Part of a small language model's weights.
Size: 8 layers, width 768, vocabulary 11698, 70.8M parameters.
Architecture: learned and rotary positions, untied embeddings.
MLP neurons of a small language model. Each row is named by its layer, matrix (gate and up: input weights; down: output weights) and neuron, and shows model dimensions 96-351. Each number is 128 + 32 x the weight over its row's rms, rounded and kept within 0 to 255. Numbers have three digits each. A neuron's up and down rows have the sign that makes its largest values positive.
Before each neuron's rows, "fires before" lists the tokens most often just after its 100 highest values on Wikipedia text that the model never trained on.

fires before: "0", "1", "2", "9"
L5.gate2034:094118121132145118116128129138128071196176138159146126166105085157163129121116097149086203150161124157081076119135157165127123128127100135094078124154087159198179114157184105104165190103129166172092160222119136041102119104112125105102129186122167137131125094111134123106165159072152107171165191062166133156141120057163111190058101154080184120155139145100159138148096115130165080090114132121126098101150135176166153166075216128123156148155103146116133117142134171098114184090087148089130100176143177166092164106164131155193117126150100142153109153170085110169157089122097123118102065031051118150136177120158126115170072168138104117142144098105066083135142156124095116188139105135142111129186091122124145123133084100129101162147126120157140090130102114144148133070125118
L5.up2034:183097109101113131135158136093024109122087116129192157153125110084132103110179148145114085090115111046033196084124135079166129105137116088089103172138195135109093163123108130134040099085164117138161081093142126143107181135112072090067120174093128202141124063088102074120138124139123103141151132153120185086190122129110146083150153089128077145153119090131132137107122136105138184136057124103159131135161120171190116098140079103171090097135158180119118124118145161191145164192178097186084111097044137160118090148091168136160121171093135164101114134061143108108109178115165154085166115140125149109112091125143141193098060134102215089126132165144109102121146105123124151153149098132125176092133127088142112169161179163109137149179077178116095152121142146125090107143111134
L5.down2034:116133099110138063135148104136148093082110093114157150144076132152136115150103202163151153101099175143109147151088127133156151141183132142126111095166137174129149140118126136135187141155159117118139087144121084112129152058075131115156120111074121131145086135177158082077110122132130076045139151142156133131129145122171096119110088089117169148176110114156186149119112139099182144137137176107167172158138153111108144085111097152147144103123148076079154094139175109150176174118128151092133111116107112106173167125156117092145135069143157126057145157107162107113148148093158089093104098178112208146154170118120133143090166139188173134148152119133123149166152159156172140151104138087122143089140100072134083184139156158121166137152106093099133166141113127064099142138094159

fires before: "1", "9", "2", "7"
L5.gate697:103137113140117077132125127116088155208102131137141139103090096081212114148133176145159163159041138091113097165102170131127201136121125166154156123155174113139155109118077136116137125151162158154123063147118065090072037159072148147187092113123140084170130091203139131068091110092113129182107129103135106117212131143161149126129095109074155137111122090115137115144097123154135109167176108138177156065157078101115086115114111065087127126104135161198202142090149125095153105127105165098175114152113138160129118100121167087066165106131130108134100154172133155107172061098171172134181091081114145180161157154106118176157131169157147157137103121155118096072086134094157083125121127138196098114130052153144167137124123174156158120119146169115106167149139078134177115068111148
L5.up697:088132033138147061141128149109082106080043143133172194095141143165044131146108148138154166122173158105041160130146127121109213164147178099164162150170147165155098158106122155137161157116167130157082095157129119119108100177105128139114138117050183131101122165163117117200124092152156141127130141161162171137183132099196070096197145108179177155178085151127115118182089111114137103107104123128118138154187110130127148107129151119180121141107113158148123150103132163164128106146180060179160149126097129131089168060185121118130122120149088143085108145097104080125188099134091133118100108096157144110103083099121131137153111129101164150158142152098149100111142045177111105160073116065122154112113114124145168095149137177100118077145142174166022113187145091111170144130168148
L5.down697:099097161162091089177084102133103151128122088057084107115183140115147175167146110139159123166089126187064142113128107097165096141131131084127177135149155087185130147088133132132068124113127156061157092109150069122091064104129154180145134107129149096138139160135087151095151172103125108138113101079124187159131121127099145098207056054133073072068118097199163099077126127152176141097161151170154100127154101128126135083110171192125154112156132108087051113122180121131157113125121123132130136140170092116152142084079113145156166144112123116121144144178118165130140131089076176101126114224122139112120100159094175164193096109195113107125120191182114123096164153118105037098067116093101080089217121127173142089096132167192114126159148157090117134116123057099122108086152159

fires before: " ", "9"
L5.gate1832:119163129094097113100130129156169142117117185126124130105062119168075141122132085090114165123150108168133110135165233133181165156158148125140164100153184123162082125121132129149088171162119076171115148162109143134088170174119141112146205158084157120141142131147123112137160107141114156072083094130197128114186158132132083097187170169098117140185121099158046141132145144158123108178119121105126155124157186131159094088190154087150139154154157125109118145061141131109082133155166104107067177149126136087122132121152128083066148079161102125134101168112134153137024120194113095154146128140153076113171080122183110108091143164134150143111138166144140183108073075121148150125076139111114149169099069123176145123193113132142128159127157171098176164117108197085131159073142135
L5.up1832:157150125160150169160153104086082139124154177165119088136134114120177103126145108137130146137148118109121161113125094112109175137183152125170089117191135110155162108106096065162133081168132154145111112139124139143104130090131170131138101129143148117147144148099072125083088088102131143096134166117183109155108169091154106168138097137129128219080089152088108119162137155124135130139123126181099083097100098171132188118127073122115130123164097142127165181129163169143115125150065160164158177131170139126080135068069156141030131144109157099128154158137157139120048111152048141117104155060153131124179112118095155203113104176157136108116044138101139157170196152114116155100116112096158198106135158105139097121138151150091110157109154092189054146209172132192141166111152141
L5.down1832:132126132133118118126123114159140138128174091134197129119091063107145179065101133141170154123064043105087128129122062096113142095067150163143167138119125173108140146093115173118100137169128142132160125064066175066127112111106166086102096127093089151120116114103154126083115146169154174123208166115174186182156110126108095142111111089139129099100158148152134138100163132105187126146115113157139085168075093135130109115097072093119108167098141123155120115150141166117223096120112080125144154108207146147137034186133116103144193180097176106134137110134132132130128099073148150169095157097101172173182097108111121121131093156146122080142077128117155106148153128131098160156205147159097113115136106159171181126080229149131184127196101152146074121115158153131127190116087131

fires before: "0", "9"
L5.gate341:136153107178145123138128080146157182133137125176132156122134091099061107129120155082109132089113118126129132187159113092126110164084067118132168073106124110130105099082127082147071146133087182122118165135174115156113136220132195121128145104127138096104124194167151127137161107105146168124118172181137116115182094168133105107140202177127121117096140099124078170139158126124106135096143094163205114087150167111160154149167154159146127155115119152073127168094141163159157083108035086150116132163144124081127140106156138161147128126133116162129096136098097158096143112132125209095123091127099168182163101156161176109134136170171159164140096131100131189118141132126111151095114127042080071154161167074122101092236168120139104127065169084153125113174082144151113119130141160
L5.up341:104150153099101094114091167164122122095130108104095093145123184080125141183186074123142101157117158114124178119143104136091077060109128169130153115123190107190109165156116092139128117121129156144079167133119149110097102116147097106119162121093080100116181095147088119083194139147090142080079115099149112034139121122081118142132084138129063162078095102124075149104132144108113083168142148102128080111114096194133118116163099117142101077133127178124123159146174111143168171158122107159116069145116084062101122144123171139136137149165130138113124089045148110140077145149098127098065180100143174214134129094125111162150148134090118103175154172079128107113127127071079124159110164154163111116065051121138106167075148107127106095088145091130084087175082168145147133169098097
L5.down341:134109169130094082116163110122157107130180132147134132176099176123157114117125111147140103149159106152202108071144158156126100170147097119153043119127126115085157114097070102112134105104103151161101106133161181086171123099118184131157179193134178081166133115165065145094085149146119101105081130117107128038122187166101108131106151108144138115149130062142127159161100145071117130180123076142161177173092145128140139104089066123101105126117115103117117115144095086117106132152081183082132086104191089204054137112125128071141128070061091169096142097125148079113090091102132130137163142137159135112157154074096105116103140052111075141130079113158060115133137134097101125140178157083061133171098100150146155126133172156125102127083117140171178077206080128143152091183111106

fires before: "2", "1", "9", "8"
L5.gate408:182178157136162084131117132174145125116170094148181111133064108125098138157114129098128154112138107127113085116126149165127166084157175149174082101140048135136143139193137147150126170134091153161131145111131156071079174133121099083071139143128161140132089130114191081066132107117161141092176074074166121157141113119049127146128154079117136173149124145103146162127146159155156164096133117138142120127201132111161129146125115129114082112199166192096107135150130153138085169094100136125148103103204178081155128170138130101180072075133078164151095117109149119090112134153106100167133079150081212137154127099141069136094179128193159120118159134134117148126088145129107141102128180144025147171126130119116087081148124085117161136144142124099125113136136063161153147161173144
L5.up408:207108109133116114131122176098132108133162104108157114155118098130139144112181111136090120109160100115143193140101143134150135147111163132183115132119134126164135125114110117108084093080124118095128155150124105062100165113147101114110141116072080167129059154159089091131110125057139219151141118178108117122119162148158065136134169116145089140127107173102149169144095190105130158139122128128099132071154121125154128153085111171182144117109133123131137167107121100121102169181148147185151136167147105113145171166158134164122088093190132117124125109150168127117169178106161110181077151142130176129106110113139212134091107163166147107089145118115147100148119132172153117109142179149134175146146130082133116126112157146123131110150122124125083099091138103089188077147156071
L5.down408:115133144172148170107111176148101110112006181135137112144150083154158190181130171163092205061103123083126165137155229137159133160099136125120149098131152131227132090175118110112125093174148084135113104133144150075123125152129133081146129139072145111124129073105091050060109128154161130167137120149085174101125110132154184161149159109061165163103111101112122179131148065081130081148133166116141083163137150143101154130106154173165145177184141127101167132167161125167122122137121120095191108098137203072176163087107102161158162159134136130107080172192172081146115160143119149124072153103155077129151183127154041114156131090108125138175144146110092151082113158150110058167112110068146129060129172163147172144136136092134174124143127147165083161159133157088129181142153122

fires before: "9"
L5.gate1904:087105132083101137109112124068095068108121153160142134161103144143193100162114087120130181129109118111064129106111112162099083199109113095094174155077136127085079119160151108154117167163069102172126133145104148164119169188198091097113144122091139089125147134084162120158090151133079137151126187119096127132144068211130082094166187101131199132190108113086144127140153205098153077117131148168158180126104178190119141177157128152078138115172167132111163088171165118138137137141196111159124115070138179084108177086122192095121077161152144133115077134131112117067100163069139122087121139146142108125106110164123129132100162160100166139217175151153162210123121107150088169141099128075153146222119091106156130125120144138080082073075142060128137080149187155076126162180139128
L5.up1904:045090113202077130093149217071128129159176107087088114089118158107095162159135112096102119142144068119084153159150132138200097092178142170145087133120155111129077174147181185179084150150105168147121164084092094118184143136131114084123153135166130140168079111130113127147155093157133085140224140168191175125112119129114121175161088092103136114116154152174148205123070121108087131166089098156197067080139131155129081158135134152170121149141084148130134134165131092101110109133123126199169126167117117107111145169140156180094145151115139075172104101091080112161110112141147112114088132109176152079083065117134169120164117105152146150177152071143144120144174104094141127122158183107104088133080121097161150136166127186154128137113142119049056159159130134153121116131134110
L5.down1904:188182082112117178097155195078125128162130148088145136097160162097090133094085073112184157095135083108122132138069148178127121145196121082132123132165140127116121069067136109117104148089131208130155168084149073060082143109093143101158115094135147069115101065107143065087129063084136157173110149070081141099135114149160196162080139104120148086118136148164123146116065153121125083170124164124147069096150144110164130116186153131159126110099149165131097148141132129064110155112181218125226137148170097145090204089131172090100123141135145061123094118157146149122080124142114159110147135158102099134111158134094182126114149110170174132103123127117103096082142126139155115078132150152112106127097163103103153150150135140112122106129114152149143154149133170140122167154218098

fires before: "1", "9", "2", " ", "0"
L5.gate1809:140136120144113171181128175125086085184165094135082139069149126103109143112093096166094115116103123141076142079142103092154177183118182139119114131154177080139112120143134173163105154134150121133116119108086132131137124106167107148088131149087108136110157133144175125169134140111129195099142120175162185104136121082106161148107119110114114108128198095109153225126143134067083130167126179080153095124118167116150116132150095109111150149133109139138110129108144190186134172160092084093169121120212114115071141153131129129109122142058103028163060114159160112135108155098136162111082108117106241172153167140101154094088130115132191088182091112111120135151103074146175117116116128126158184112208113122124113072146167147158155116112159141171196100112130153144125178141144171
L5.up1809:131121165159080125140170149124096129139120106127132123123127143149134158139143134139148131116119095166121140093126086074176206165135177119144147120123115097102107132142091167168087156129142084129134132080032158135069157138138137131188141127062096152140073086084171123105078189133156113134141130151133214090168138186112143133115177075105122118164087098170147124156097124116114074097098134167189104107122183133144148093149117137153150166162083119108163128147181176165099089148170109190119124099145114123165151086181179163110104109121156139134112143099138146108154179086108118150136113094161176142116129144138193169109116122091130080076093121113173091181100135126094139165058117080142155133120088087135095145161124130130130172128125142150119113151188119088120116119076159
L5.down1809:144149108094065153107111164171083066122136140160133112100124073114185182181152118150094126119139071109075130127089078131093139167092123132150166125142149116135155114085088135130141085111175068121124119098164134164082126106146088125112143050169122156079114123162107095144136151137176188156130098141141121139102172089148181141156165155145147184226164192172177142122141115127132074155112115160097057132166119144133132072121156115108112088121115108149149111105147136115144138164112087138156125079162163130100133111131158117107094176122123110107089095135196125047184128060130223066137136096109203124114114098075124234144109142133087140139138141141122171150160138160157148108117129090152099129121163152175147077138093127119142200105101168154156160116083183141148105095117058

fires before: " |", "9", "0", "2", "5", "1"
L5.gate156:138125069187115161118128146145190178178127156227182140136073158167113075113081108123106138168178150164084124128170148113097160075148096148135070129084148148177158141167116182053160087157097170100159143167133112175138090077116120098067100109092149167169090170140113119115136140132151152188178160136069093122078133101172147081124099141109135133116162172172138127115102167171053107109077114110125119128099149139106177168107159142159137158099148174125159119123077164053062106103132167138129177100150113119050145147137184143119099097137138108096132100140091106161170082097125106104107115196081151188168169123121133135120136118198148070073116175147187144100107154079063165124136166096153139101129136115133107100159212090110172138138103105131103128119120083126178099143121128
L5.up156:128100072089091114171156135154040125176141061126197135091127140126097125122133142189131169084072141122058179169104188083148067109134198083133117142152116144062108158126129152105091104181120134122162142131138161117115130117087125160171109118045131134046126108138087095093099156147084144115099149095083109115086147128175237177146159103138084089128169131161119117137111115110101107208108086149130139168105078114118150090164153146136184141128168109058108143116109093099146145135214162118158166100139105101124126166116152125064122143192082124122172099143181132115135136155111134142128120138095102154159107143146124091160099133141172118173106188132131084109125075118199130172096119171125117086134133138064153098127144124099149067164124139143116097166085062209139123136132118
L5.down156:061152143136168204154115096114146141081079064100071109052126098127142134194149154170140130149137148153151189126107125115102137086117162080112118123137148176212076147117149108135093046100089151150103121092131164117153157092116098094128119146072113068107116159138164074124088096093171170093126127144121117086124165115149128106137093092121138038116191153134131152137158131118131105143108138081123099078155156047118080147151143111189132154121072118142148158133108088157124140171148156158095138109236065126159096192080135180134145116130138112190180163130114134180137186087087148143132143244105131202164137101132148106141174134151101075109103184146123077166110098126142108141134123177184105135147145107138169132127147130172130117146124124105082090131096161143162135124117173